python train.py --num_hidden_layers=16 --vocab_size=8192 --hidden_act="geglu" --norm="rmsnorm" --rope_theta=10000.0 --rope_fraction=1.0 --qk_norm=false --bias="none" --init_std_o=0.00424 --warmup_steps=200 --batch_tokens=32768 --max_seq_len=256 --train_tokens=343900000
MLP neurons of a small language model. Each row is named by its layer, matrix (gate and up: input weights; down: output weights) and neuron, and shows model dimensions 32-95. Each number is 200 + 30 x the weight over its row's rms, rounded and kept within 0 to 999. A neuron's up and down rows have the sign that makes its largest values positive.
After each neuron's rows, "fires before" lists the tokens most often just after its 100 highest values on Wikipedia text that the model never trained on.

L2.gate483,183,263,191,199,196,144,156,199,222,172,245,158,252,194,149,166,224,182,142,175,186,208,206,195,227,247,194,159,203,179,233,220,276,252,279,175,225,174,171,186,224,246,217,210,227,183,196,198,159,222,213,200,223,141,140,197,159,138,198,216,245,220,157,215
L2.up483,191,195,193,221,205,222,181,189,203,159,197,166,221,246,201,176,188,165,177,239,231,213,183,158,201,224,201,199,200,181,157,167,217,203,177,266,182,222,221,205,207,203,220,226,221,172,202,184,237,167,221,221,173,224,174,184,227,196,215,172,154,229,196,245
L2.down483,210,205,220,191,161,215,220,264,227,224,163,212,162,210,204,209,206,236,202,230,185,177,111,241,125,165,252,207,192,181,192,246,224,262,220,222,182,188,188,196,231,197,216,157,243,194,116,209,205,202,252,196,156,232,231,165,197,165,193,216,146,173,177,152
fires before: "s"

L2.gate491,185,175,259,182,209,220,185,194,214,210,168,219,229,174,188,207,234,202,192,216,230,190,202,150,200,228,251,203,170,219,154,203,186,212,252,180,162,184,230,210,124,178,256,214,164,178,197,222,166,253,207,159,189,205,211,192,166,204,203,180,181,267,209,197
L2.up491,205,187,208,204,208,245,238,234,196,201,182,245,169,238,219,156,224,235,224,183,162,213,178,195,174,158,165,224,235,180,206,193,177,224,179,177,157,194,194,234,236,143,140,221,232,194,181,185,280,164,251,156,177,239,203,149,164,159,187,200,194,212,224,213
L2.down491,223,190,245,232,230,228,194,174,181,204,211,171,223,237,221,213,209,223,127,191,153,227,208,165,190,203,209,230,116,188,223,239,153,197,207,223,178,173,240,165,131,203,199,172,207,156,238,208,160,179,170,163,186,185,249,238,201,179,197,182,263,238,208,208
fires before: " |", ":", " /", " in", "ial"

L9.gate84,193,216,193,189,185,234,185,227,235,212,208,182,183,208,170,181,205,190,204,277,174,206,216,242,206,205,222,216,160,213,228,231,173,188,215,177,192,171,197,239,186,186,191,177,247,254,210,218,209,224,185,192,224,133,133,182,185,179,219,196,228,236,247,208
L9.up84,238,158,233,195,224,205,241,179,187,213,191,189,134,197,209,205,169,183,231,272,160,210,177,116,201,143,134,238,193,244,230,220,159,187,194,189,184,245,193,140,228,161,165,218,240,206,207,226,176,163,158,175,251,211,223,194,162,188,199,205,176,192,188,150
L9.down84,152,191,225,196,142,230,233,206,192,163,137,223,207,219,199,187,203,120,191,243,117,171,220,199,201,225,173,214,211,165,207,183,234,195,216,271,220,199,196,196,182,228,232,184,208,236,202,169,233,203,181,219,267,207,185,197,189,235,204,205,217,201,273,175
fires before: " |", ".", ",", ":", "–"

L4.gate312,223,224,172,216,190,226,186,166,170,237,205,224,192,217,221,212,167,215,203,209,251,211,166,226,211,221,183,205,214,171,221,257,170,190,207,165,239,181,185,182,174,214,191,228,249,245,195,128,206,208,231,179,212,178,212,187,199,205,243,260,257,221,241,215
L4.up312,216,179,182,212,216,201,206,177,217,211,181,201,153,203,172,214,199,197,224,224,202,273,203,226,175,232,212,180,135,240,206,160,197,245,205,233,178,220,203,223,188,124,201,175,209,213,220,177,218,144,192,213,245,199,271,210,196,217,210,184,197,209,165,204
L4.down312,191,206,221,148,150,210,196,215,238,241,211,213,252,229,165,163,212,248,195,132,210,195,197,162,189,223,180,171,227,183,187,203,230,237,201,182,178,197,201,199,200,241,168,192,171,260,173,203,209,193,200,190,187,219,180,153,236,193,205,192,94,216,169,199
fires before: "-", "d", " the"

L12.gate18,240,209,184,157,206,167,256,271,219,198,243,224,180,153,220,172,169,219,193,245,235,173,212,191,212,202,179,171,205,204,194,197,214,201,183,136,222,200,216,256,287,229,200,246,205,182,189,234,179,128,159,171,196,210,157,175,184,230,207,147,186,190,220,186
L12.up18,215,256,148,158,168,239,221,216,240,200,189,190,207,214,209,173,257,246,185,252,179,222,183,232,249,197,258,153,183,203,198,173,164,238,196,187,193,182,171,147,224,244,164,196,195,256,205,217,184,225,210,158,225,135,179,182,217,230,224,131,186,187,212,228
L12.down18,209,193,191,127,203,195,195,202,235,177,188,182,208,193,255,181,240,203,210,163,191,226,128,238,222,180,276,214,257,180,224,235,202,174,243,197,150,230,202,174,207,205,195,180,218,193,202,198,195,175,210,231,186,235,175,195,209,177,140,183,217,218,214,137
fires before: " a", " the", " an", " well", " he", " of"

L9.gate324,164,188,170,242,167,230,215,155,181,201,184,192,200,172,172,189,254,190,189,148,191,240,282,216,199,234,216,186,178,203,186,189,197,201,212,223,189,186,215,227,195,263,198,223,224,184,235,197,196,223,176,239,203,210,138,224,210,142,201,224,236,171,158,165
L9.up324,236,179,141,184,211,156,208,226,234,212,201,235,224,201,179,206,145,203,236,169,198,195,228,168,210,175,209,188,181,235,206,186,216,251,299,205,178,128,209,236,137,205,212,208,264,181,145,186,196,241,210,207,233,203,175,251,177,178,123,185,216,140,199,214
L9.down324,137,215,204,151,187,187,167,153,169,201,154,181,202,209,195,217,232,170,220,158,175,204,207,162,191,173,205,126,192,171,192,192,172,180,221,222,220,197,207,151,143,228,215,208,205,177,215,164,211,183,197,294,188,163,167,202,227,191,199,256,192,164,202,196
fires before: "d", "s", "ed", " the", "ing"

L13.gate121,153,176,115,225,198,180,191,230,128,196,189,173,227,224,266,252,208,119,232,250,205,184,214,203,191,233,219,207,261,161,252,147,188,146,190,193,232,197,217,171,199,151,227,169,218,245,203,230,203,173,221,191,213,200,218,232,165,231,203,166,238,208,207,234
L13.up121,210,199,215,168,200,169,237,219,232,193,154,185,203,177,264,182,221,153,135,226,201,200,259,215,178,192,167,204,223,241,208,202,167,214,228,221,182,215,230,149,231,170,194,138,211,201,223,232,212,187,142,229,177,210,231,215,222,206,177,175,188,200,173,186
L13.down121,179,182,193,201,233,205,185,229,156,209,177,200,217,204,237,157,196,242,210,233,154,227,230,210,238,218,80,204,229,147,192,212,267,137,229,196,224,166,166,181,147,181,185,207,214,220,223,178,221,235,233,215,183,200,168,225,199,136,217,191,171,207,183,238
fires before: "″", ".", "°", " |"

L10.gate504,155,193,106,165,232,162,213,182,220,195,187,153,230,216,122,248,241,218,260,126,197,219,237,259,218,203,213,206,199,259,212,204,154,236,176,241,199,204,203,237,178,174,178,194,225,227,149,197,221,218,211,270,206,159,100,187,184,175,164,220,198,176,168,176
L10.up504,224,193,197,208,253,226,192,205,179,162,150,237,202,165,218,202,223,185,168,201,162,154,190,186,218,260,253,240,200,212,247,174,233,199,197,227,232,222,183,206,174,216,213,180,234,224,174,171,154,219,175,185,191,190,182,138,145,204,162,222,164,192,176,152
L10.down504,175,239,196,149,160,201,210,197,170,208,208,233,232,173,209,289,242,252,163,207,172,188,198,263,180,158,243,231,175,164,219,210,217,223,219,212,175,249,180,216,193,271,224,177,237,223,162,239,180,178,198,189,228,248,208,185,229,183,222,208,212,216,207,232
fires before: "t", "d", "s", "ti", "y"

L12.gate132,183,205,160,171,190,195,205,203,122,205,216,188,205,182,170,195,201,190,191,177,178,209,228,235,151,185,176,200,223,172,174,257,227,222,180,219,215,201,176,171,242,238,240,166,179,136,152,176,212,201,179,172,176,217,161,219,192,213,142,185,184,206,188,229
L12.up132,221,236,170,153,215,142,191,187,160,192,221,203,180,178,235,161,229,201,163,169,190,206,180,164,203,199,182,188,261,174,177,146,199,258,214,208,197,204,241,177,176,194,192,178,176,165,167,194,165,224,209,204,206,181,169,221,147,250,207,178,248,194,205,248
L12.down132,188,241,197,175,201,182,214,200,162,177,224,208,186,195,206,213,205,212,168,267,221,216,192,148,153,184,118,213,180,166,191,218,231,241,228,209,225,222,171,212,251,229,202,160,242,178,240,189,245,226,172,224,202,215,194,203,145,266,197,153,182,219,183,241
fires before: "on", "ons", "ona", "y", "one", "ve"

L13.gate434,206,163,199,234,147,155,202,229,209,213,212,196,209,163,188,185,173,244,196,204,205,176,219,203,169,224,243,197,212,141,260,215,182,205,192,239,243,219,164,233,196,178,191,130,193,178,249,190,163,188,220,197,222,187,186,159,158,189,142,210,224,206,141,167
L13.up434,211,237,142,220,178,223,154,219,211,161,237,208,214,214,209,185,190,227,222,251,166,234,212,209,227,173,156,173,203,192,212,221,219,193,210,182,223,187,169,210,160,235,200,200,206,177,192,197,210,146,171,237,240,200,143,177,196,190,215,176,158,164,205,217
L13.down434,212,202,249,204,209,197,191,217,146,244,187,152,205,225,200,207,255,218,190,205,179,187,227,161,195,165,230,204,239,221,212,117,191,210,181,197,180,172,211,183,181,214,187,153,220,164,210,198,184,145,188,239,215,163,155,202,229,204,162,223,233,142,214,229
fires before: "d", "ed", "ye", "ing"

L12.gate245,221,189,225,164,177,207,185,176,194,214,227,262,218,152,192,221,211,207,178,198,246,196,250,177,206,192,159,182,150,186,186,174,217,169,216,148,230,219,177,196,206,254,203,204,182,196,211,186,196,175,170,190,180,226,234,232,197,142,179,177,235,126,162,193
L12.up245,207,226,217,231,222,193,197,181,163,222,228,233,207,161,196,213,224,261,216,212,209,190,229,199,176,170,223,191,154,202,237,227,180,134,243,247,240,222,244,204,183,221,163,195,225,166,170,186,218,179,175,264,217,147,215,212,181,217,195,255,238,222,258,195
L12.down245,206,214,251,230,191,206,194,165,152,253,260,205,197,201,190,212,258,246,215,231,173,191,215,226,153,262,165,155,219,233,239,220,245,195,198,181,212,182,188,181,203,199,179,171,204,179,176,148,164,157,224,147,237,206,228,186,164,182,177,216,190,162,210,236
fires before: "-"

L13.gate319,222,204,185,178,199,189,206,167,197,222,209,170,120,209,183,231,158,214,216,206,201,185,213,220,201,192,247,201,133,211,190,196,152,195,201,203,249,221,152,191,220,235,226,193,216,216,209,204,219,165,238,209,242,185,197,216,212,166,200,239,179,200,215,144
L13.up319,244,205,191,190,218,229,224,237,224,204,159,175,247,248,199,199,159,209,207,200,162,180,178,209,154,251,239,241,169,188,185,127,228,193,160,181,278,214,211,143,164,203,228,186,246,163,136,227,190,199,202,187,220,221,188,263,179,203,151,284,173,201,239,125
L13.down319,230,181,149,189,166,241,242,251,190,211,213,178,216,195,253,225,207,186,174,188,151,236,129,177,231,123,204,207,242,194,257,184,167,176,219,188,257,237,189,261,219,209,199,195,205,239,193,175,240,197,213,160,225,242,198,183,197,220,194,214,224,144,205,183
fires before: "s", "t"

L12.gate237,242,210,206,146,174,183,160,216,186,212,239,206,186,176,215,178,208,220,169,152,199,181,234,231,143,171,163,235,164,245,152,218,175,191,217,194,198,198,195,236,158,219,167,194,231,153,183,194,204,226,156,218,224,222,238,239,185,217,193,186,197,197,209,183
L12.up237,232,193,212,171,177,199,169,253,220,216,237,204,206,146,175,170,195,243,192,184,189,160,201,197,149,202,156,199,187,232,162,171,179,192,176,240,165,180,162,231,243,204,191,218,271,218,181,228,165,164,178,255,233,127,191,262,242,189,187,239,180,164,203,171
L12.down237,236,231,192,165,193,136,137,127,160,237,180,92,178,235,222,248,246,203,176,197,233,160,225,213,213,167,225,172,215,204,99,230,147,214,173,206,205,199,125,233,191,227,207,160,200,188,209,186,207,219,202,161,242,188,220,207,209,233,238,183,253,192,210,198
fires before: " as", " for", " the", " by", " in"

L9.gate130,183,173,200,226,169,207,176,277,230,172,231,199,217,195,184,147,214,211,190,158,211,158,215,217,178,217,226,176,225,234,214,228,210,194,185,207,172,130,153,159,128,257,226,212,153,220,211,199,206,167,188,208,201,227,185,207,216,206,195,242,219,191,243,193
L9.up130,184,225,225,187,197,274,179,205,265,238,292,118,192,223,173,199,191,263,190,211,201,174,222,223,221,128,179,217,170,237,257,163,163,218,208,183,188,162,166,210,136,193,166,199,220,283,252,194,233,225,215,191,239,166,226,212,201,216,176,245,174,190,210,173
L9.down130,219,207,186,160,233,154,245,197,220,237,236,209,227,193,219,182,236,209,211,239,187,221,208,156,221,186,136,168,210,145,199,197,227,209,203,152,189,199,179,167,169,180,226,208,172,225,207,157,227,211,200,193,189,144,217,183,197,231,189,268,173,164,238,214
fires before: "h", "y", "een", "d", "iful", "ye"

L10.gate118,177,226,183,189,183,179,156,186,211,182,238,190,206,181,175,151,259,205,213,136,161,147,210,204,212,184,289,194,229,212,219,162,143,183,175,222,217,194,214,214,187,226,292,209,227,162,165,228,173,170,241,229,242,202,175,179,230,211,178,203,187,220,187,178
L10.up118,197,262,215,212,200,171,213,222,163,211,176,194,166,180,178,138,204,219,197,188,242,175,206,201,173,188,277,156,216,215,251,207,155,203,220,225,225,204,222,219,151,187,239,183,165,195,202,188,205,170,195,230,232,173,158,226,205,187,228,225,133,165,164,194
L10.down118,201,206,197,166,229,193,215,175,195,185,187,212,206,180,228,173,191,200,182,226,218,188,168,215,181,225,200,192,167,205,205,222,224,224,228,216,161,190,172,211,154,172,244,200,160,192,209,195,183,160,198,204,180,240,231,178,162,231,245,227,188,228,275,200
fires before: "ed", "s", "ing", "d", " the"

L3.gate155,197,220,171,254,210,252,203,213,206,187,219,126,205,178,182,213,139,202,191,247,190,176,211,198,241,228,197,175,180,193,160,239,213,228,195,177,239,185,188,161,210,203,218,243,188,195,172,183,241,156,172,217,190,240,167,166,170,177,190,228,158,180,192,232
L3.up155,242,298,217,229,165,233,202,204,221,158,182,204,265,250,186,174,254,215,163,176,171,217,195,223,204,187,229,120,203,198,189,189,136,239,206,124,196,195,207,197,190,176,224,212,200,244,185,190,221,182,225,202,163,153,226,225,212,233,208,156,239,197,180,219
L3.down155,137,170,190,150,156,188,186,169,203,188,231,208,214,174,241,201,228,215,179,182,179,197,167,254,188,202,227,192,230,210,166,149,208,208,224,154,212,199,246,181,200,189,174,169,183,207,174,159,221,210,246,213,248,233,183,213,181,228,184,187,185,172,208,155
fires before: " the", " a", " he", " they", " his", "ti"

L11.gate274,221,155,159,203,221,182,208,172,214,184,197,203,177,168,166,144,148,233,197,233,234,200,190,179,233,191,160,180,232,203,234,184,208,194,201,178,154,200,199,172,200,167,202,169,272,210,160,182,223,188,183,309,177,198,226,208,203,162,185,187,189,182,210,226
L11.up274,192,145,155,217,238,182,216,235,198,178,243,197,203,154,219,176,165,169,245,162,179,160,190,163,249,211,194,220,235,178,143,216,189,248,179,171,257,152,208,216,203,162,212,190,232,261,221,218,218,192,206,206,179,169,209,123,242,226,166,231,194,209,190,210
L11.down274,179,185,216,231,152,199,264,197,219,218,207,207,232,195,163,218,222,194,253,145,202,196,254,193,202,215,156,186,242,183,186,247,254,172,191,187,208,120,252,174,207,218,250,205,192,229,142,260,219,154,218,165,232,197,176,192,209,244,196,209,195,236,209,220
fires before: "|", "-"

L10.gate139,225,200,207,169,192,212,172,171,174,240,174,193,206,221,168,229,227,179,185,201,207,197,195,184,145,205,202,166,230,174,185,173,207,150,161,165,131,201,232,164,225,204,175,246,234,200,271,221,185,212,170,173,131,277,198,208,124,228,209,182,168,178,196,140
L10.up139,229,181,225,187,204,95,154,212,205,195,218,145,189,211,238,226,183,137,181,190,181,182,193,178,175,259,195,290,239,230,195,169,221,114,189,189,209,129,242,195,222,151,208,226,250,240,217,218,187,166,202,235,232,200,241,226,186,165,199,228,191,242,161,177
L10.down139,195,204,206,221,205,142,195,206,204,220,188,187,207,172,196,191,186,194,193,219,194,163,145,185,180,228,243,208,218,177,160,173,177,163,242,197,167,155,166,248,227,231,147,155,254,241,221,220,226,207,187,248,215,175,231,225,220,237,167,177,232,201,151,203
fires before: "'", "″"

L12.gate97,207,207,216,215,228,183,194,183,231,231,185,167,201,231,223,166,181,223,206,192,164,198,224,186,217,166,229,182,193,160,227,208,197,183,216,201,227,246,222,189,182,191,233,171,236,157,234,255,184,139,152,263,192,208,186,206,208,232,181,230,236,182,171,187
L12.up97,151,182,178,145,221,226,165,195,232,170,245,175,225,193,165,187,184,194,200,184,159,150,194,219,178,273,201,203,203,247,230,207,225,194,259,193,229,186,242,207,184,209,172,189,198,163,162,210,186,261,172,188,207,189,246,231,208,152,180,199,198,203,191,223
L12.down97,227,201,174,173,242,220,182,214,156,229,267,143,204,153,183,237,165,244,200,221,216,184,226,174,177,209,173,260,223,180,207,178,216,205,170,199,221,166,190,206,157,179,191,133,214,229,175,226,205,236,229,215,242,256,160,201,216,197,184,219,152,215,164,134
fires before: "'", "–"

L4.gate295,184,230,174,178,196,188,214,209,242,183,190,165,230,243,253,223,240,196,209,176,263,167,239,239,153,210,239,261,223,218,159,172,182,148,214,194,167,185,256,200,273,215,179,193,184,214,210,178,229,204,134,215,215,169,177,229,190,209,189,181,194,231,226,231
L4.up295,257,209,206,207,191,253,257,218,178,224,140,146,248,191,200,203,215,240,227,212,203,218,176,217,228,205,211,237,174,236,176,117,212,152,210,184,172,207,183,221,249,225,194,209,186,175,203,204,138,247,185,212,187,214,226,216,204,163,213,236,201,215,191,153
L4.down295,189,246,160,195,173,218,161,192,208,215,169,245,208,196,145,187,132,184,196,172,236,197,209,217,187,232,209,238,182,204,166,215,281,192,220,239,196,188,176,217,208,187,191,169,214,186,198,188,181,197,188,187,243,155,173,205,176,189,179,176,192,267,206,199
fires before: " |", "ing", ";", " =", " listing"

L10.gate447,178,239,239,151,138,232,191,181,168,164,154,219,168,210,149,135,174,221,213,183,207,134,251,200,217,217,231,224,198,226,226,235,189,227,193,211,170,242,105,242,182,192,227,186,205,140,190,207,193,245,194,179,168,165,221,253,192,252,254,205,221,248,186,233
L10.up447,205,190,174,157,193,197,139,177,211,161,192,241,162,216,188,199,157,191,170,175,235,161,202,221,221,179,118,170,186,212,138,222,187,193,197,186,207,219,169,201,170,248,194,212,198,149,197,203,214,240,210,209,200,243,199,247,196,227,248,204,171,152,163,189
L10.down447,154,192,214,177,207,188,182,234,142,235,177,138,157,197,196,173,176,199,152,207,165,211,192,190,228,166,215,193,203,224,150,271,187,221,171,232,214,170,166,215,239,171,231,187,274,125,138,191,155,218,231,190,186,192,196,201,239,182,221,191,236,206,198,177
fires before: " for", " \"", " to", " that", " the", " on"

L6.gate238,226,246,210,243,193,207,193,174,207,192,171,178,221,245,172,167,189,175,218,170,217,179,151,205,145,189,125,148,236,177,263,242,162,139,201,231,200,232,212,204,169,198,144,159,235,211,204,218,178,167,165,250,222,156,180,217,270,183,202,195,182,176,189,145
L6.up238,222,240,206,247,182,206,215,218,175,205,179,208,245,199,186,198,173,192,254,180,235,226,175,211,193,164,159,225,226,235,186,182,212,202,170,199,181,245,239,193,174,211,216,197,167,229,220,228,177,203,199,184,188,198,259,191,209,212,153,183,205,166,130,156
L6.down238,219,158,241,204,198,192,218,218,212,205,131,244,223,194,202,180,199,207,195,187,162,180,195,190,226,162,195,171,171,201,196,200,187,134,190,228,215,186,238,250,234,249,146,148,230,237,194,246,207,221,161,188,226,193,230,209,185,172,201,193,208,232,200,184
fires before: "-", "z"

L4.gate390,219,218,153,168,177,209,169,208,211,200,255,233,232,177,178,253,182,174,195,181,212,232,228,190,197,277,163,151,214,158,143,211,235,212,197,184,206,259,192,183,222,195,232,196,172,222,191,236,154,156,178,155,212,164,242,214,221,199,228,229,194,167,234,231
L4.up390,258,230,202,205,201,205,205,204,214,251,211,227,198,234,194,200,142,221,200,211,130,213,199,185,244,169,213,155,220,187,238,159,193,182,260,253,204,197,205,175,230,196,214,185,166,215,182,182,161,225,206,162,246,180,236,219,238,195,223,218,203,205,210,172
L4.down390,144,194,220,245,157,244,203,204,235,222,232,261,220,170,215,225,200,220,231,233,173,183,237,203,162,190,189,260,218,256,219,212,165,238,263,222,231,257,168,251,156,194,195,193,237,134,203,230,169,206,225,184,221,203,142,243,198,235,169,171,113,194,185,219
fires before: "on", "ona", "ve", "al"

L12.gate144,251,214,184,237,195,175,183,212,162,159,199,206,149,249,230,210,191,218,201,232,181,221,155,200,217,178,230,238,187,196,172,212,131,243,196,128,231,196,175,265,206,213,236,177,213,217,167,221,191,197,193,212,246,175,170,145,181,209,207,184,173,203,201,181
L12.up144,192,237,215,163,222,199,164,197,200,236,225,206,196,195,196,142,212,165,204,196,217,165,167,145,149,223,227,161,176,221,190,174,255,197,197,187,267,181,282,173,166,175,241,168,196,177,149,203,181,198,188,215,139,161,187,212,212,174,178,176,158,209,190,187
L12.down144,184,159,164,180,205,172,233,224,235,160,170,189,167,138,217,238,210,190,167,247,216,229,239,219,164,235,284,185,192,185,224,190,162,233,271,196,210,207,202,222,152,168,206,166,205,193,186,211,223,216,240,195,172,227,247,229,268,171,203,188,183,205,252,171
fires before: "s"

L9.gate281,282,227,191,198,158,192,219,232,231,200,253,171,187,196,171,173,182,166,218,217,158,195,280,183,214,218,263,203,215,212,164,195,209,241,176,185,171,161,230,197,170,261,238,185,144,246,211,218,164,211,211,229,191,195,214,192,208,162,172,221,234,217,188,235
L9.up281,179,198,197,263,155,204,234,185,144,208,228,201,182,219,159,259,197,215,201,194,203,186,145,223,213,166,242,204,184,209,197,189,152,237,193,198,207,182,201,200,165,191,252,183,194,166,224,249,169,200,163,232,205,166,204,185,239,162,147,176,171,206,225,231
L9.down281,193,209,229,231,158,229,181,217,166,184,132,234,230,191,194,166,202,164,244,176,214,216,144,243,154,212,209,177,185,225,174,230,201,185,188,247,201,197,215,254,183,196,181,217,170,155,253,220,179,188,170,188,236,207,188,144,211,208,183,224,162,168,218,248
fires before: "ing", "s", "ed", "able"

L12.gate219,192,215,255,185,170,216,204,200,196,181,218,173,167,178,178,131,232,214,241,186,235,204,192,279,211,172,203,202,185,201,231,225,206,173,199,169,170,150,201,226,234,218,186,205,168,192,197,211,256,200,200,209,255,203,197,225,156,155,217,133,211,201,189,220
L12.up219,176,253,198,248,179,245,264,177,215,195,166,212,203,223,220,144,169,165,152,209,199,179,194,178,189,201,224,202,219,216,194,200,183,267,192,174,211,239,242,202,140,198,213,165,186,166,208,227,194,207,212,229,141,200,203,242,178,193,184,171,194,228,186,206
L12.down219,225,183,203,200,212,184,223,214,211,259,218,165,141,181,223,255,224,216,258,222,180,211,164,222,210,153,200,211,211,210,223,222,206,171,204,227,197,138,212,235,199,212,259,176,175,217,224,189,225,192,229,215,241,212,210,185,159,159,228,164,174,215,187,183
fires before: "s", "ism", "es"

L6.gate419,166,215,205,194,212,202,207,206,225,213,240,223,207,178,202,206,234,183,213,181,203,227,216,195,189,186,262,159,179,190,199,175,188,177,206,189,251,183,197,174,135,242,264,187,201,221,170,198,213,164,217,208,207,163,212,251,176,206,157,170,188,207,192,178
L6.up419,237,196,169,219,191,216,178,172,190,244,228,218,200,208,177,213,187,198,217,219,201,159,161,202,199,216,264,207,244,185,230,203,223,220,158,183,188,195,257,203,131,261,268,218,188,213,179,178,252,150,176,254,191,182,219,254,222,202,126,192,140,218,190,175
L6.down419,165,212,172,217,144,155,221,161,165,193,130,113,153,225,231,130,257,153,193,197,179,185,222,191,207,185,249,208,226,241,137,194,232,217,224,218,202,204,184,257,205,205,200,200,160,136,185,182,207,174,219,173,188,201,146,155,202,217,195,188,154,139,228,180
fires before: "ing", "ed", "s"

L3.gate119,227,192,210,114,182,211,162,215,228,216,211,196,212,208,169,223,189,225,193,223,161,162,209,171,236,211,151,194,180,206,169,160,145,153,203,258,217,206,195,209,176,179,226,200,215,175,165,210,176,219,168,213,222,218,183,170,227,166,184,221,197,210,197,211
L3.up119,232,173,169,164,202,212,208,240,220,235,136,176,236,215,225,181,192,234,174,219,178,149,162,220,258,269,177,208,178,185,219,175,194,169,219,221,244,218,244,169,205,204,231,180,213,200,164,207,123,178,171,191,199,210,168,162,231,169,246,194,197,196,213,153
L3.down119,142,190,208,166,176,199,201,239,124,172,205,190,223,188,171,167,218,198,197,207,186,221,149,195,209,148,190,191,197,198,179,243,215,176,219,267,168,181,147,168,183,203,140,223,173,163,190,199,221,155,197,203,174,160,131,208,198,217,189,137,268,236,235,220
fires before: " |", " medal", " in", "ing", " number"

L9.gate477,122,186,200,229,189,190,174,173,199,201,176,212,282,192,219,199,137,244,265,179,194,203,197,198,248,165,251,170,226,258,163,225,146,234,205,201,202,189,142,219,218,208,292,180,275,164,226,173,176,219,195,225,214,254,172,276,203,191,223,171,185,190,187,150
L9.up477,258,217,150,131,212,201,148,214,215,191,246,156,208,188,231,209,273,209,234,181,217,242,130,182,175,221,199,227,188,191,224,203,243,189,144,132,228,177,185,190,227,224,158,207,240,165,216,236,202,218,235,182,169,192,184,202,226,245,220,255,224,230,124,203
L9.down477,226,211,263,210,231,188,204,221,202,213,205,174,166,189,212,229,150,195,182,186,199,228,230,192,200,232,206,220,220,207,181,214,213,183,218,216,180,157,222,189,216,188,234,240,168,239,180,207,192,263,194,209,190,224,284,204,176,169,205,235,213,138,176,179
fires before: "'"

L12.gate409,176,164,234,234,222,238,244,197,165,177,200,249,171,179,227,172,206,232,160,220,165,175,161,200,212,149,194,199,191,226,231,209,196,186,202,217,152,144,209,201,208,229,202,199,185,177,192,201,189,265,237,241,186,185,238,191,203,208,157,145,230,201,213,179
L12.up409,161,228,199,214,226,233,203,174,188,200,172,186,228,188,158,181,208,214,219,172,229,149,183,199,159,209,137,197,182,207,178,203,221,201,142,208,180,220,171,250,194,232,178,181,172,223,194,162,177,161,201,146,236,214,280,194,204,167,193,197,259,162,182,191
L12.down409,257,193,179,205,225,176,258,195,222,197,231,161,239,210,201,163,175,236,216,220,260,181,132,232,165,223,179,202,200,187,174,229,176,207,160,189,147,235,220,214,224,163,243,168,183,197,197,220,185,184,207,197,220,150,201,232,218,237,158,238,151,193,159,153
fires before: "-", "  "

L11.gate463,210,220,193,230,142,160,197,180,150,174,167,224,190,274,181,168,188,172,229,176,205,186,172,189,166,222,138,185,205,229,250,215,198,221,205,217,204,195,167,163,170,233,194,160,239,183,165,248,209,177,195,111,187,198,214,236,180,159,223,198,199,203,176,228
L11.up463,155,222,269,236,160,214,191,187,181,207,152,190,224,228,234,201,220,192,189,191,159,175,185,231,168,212,152,216,225,174,220,221,164,249,143,250,159,243,203,193,204,220,184,209,173,139,227,236,213,221,222,247,186,232,157,179,197,216,205,203,166,174,199,216
L11.down463,238,230,179,194,202,203,195,188,183,217,214,166,241,228,163,160,164,224,224,148,215,252,213,162,190,196,232,214,207,190,241,230,257,192,179,126,178,176,243,192,223,194,184,208,230,194,229,191,228,137,225,122,151,157,205,235,191,208,147,222,166,188,213,223
fires before: "-", "\n"

L13.gate372,245,221,208,190,145,212,238,218,174,227,215,204,128,169,245,168,282,195,182,267,220,156,257,185,199,184,202,153,172,272,207,185,168,182,214,234,175,186,209,222,173,203,231,145,231,202,217,203,137,211,159,160,211,220,171,177,235,197,164,183,241,226,142,179
L13.up372,157,235,230,172,208,182,190,219,234,210,169,212,177,214,237,197,248,216,167,151,235,193,221,182,165,226,148,210,244,231,180,206,170,179,153,224,188,189,169,259,172,183,177,178,243,206,187,152,186,177,207,169,251,158,200,146,213,172,220,197,173,207,186,169
L13.down372,231,190,181,197,224,235,183,210,196,228,212,211,223,204,146,162,204,170,164,209,201,164,178,187,205,205,208,169,184,210,166,198,189,215,184,220,175,209,254,162,207,203,178,194,206,227,165,221,202,184,203,190,209,182,219,225,187,206,146,186,237,176,235,186
fires before: ")", " |", " to", " as", " for"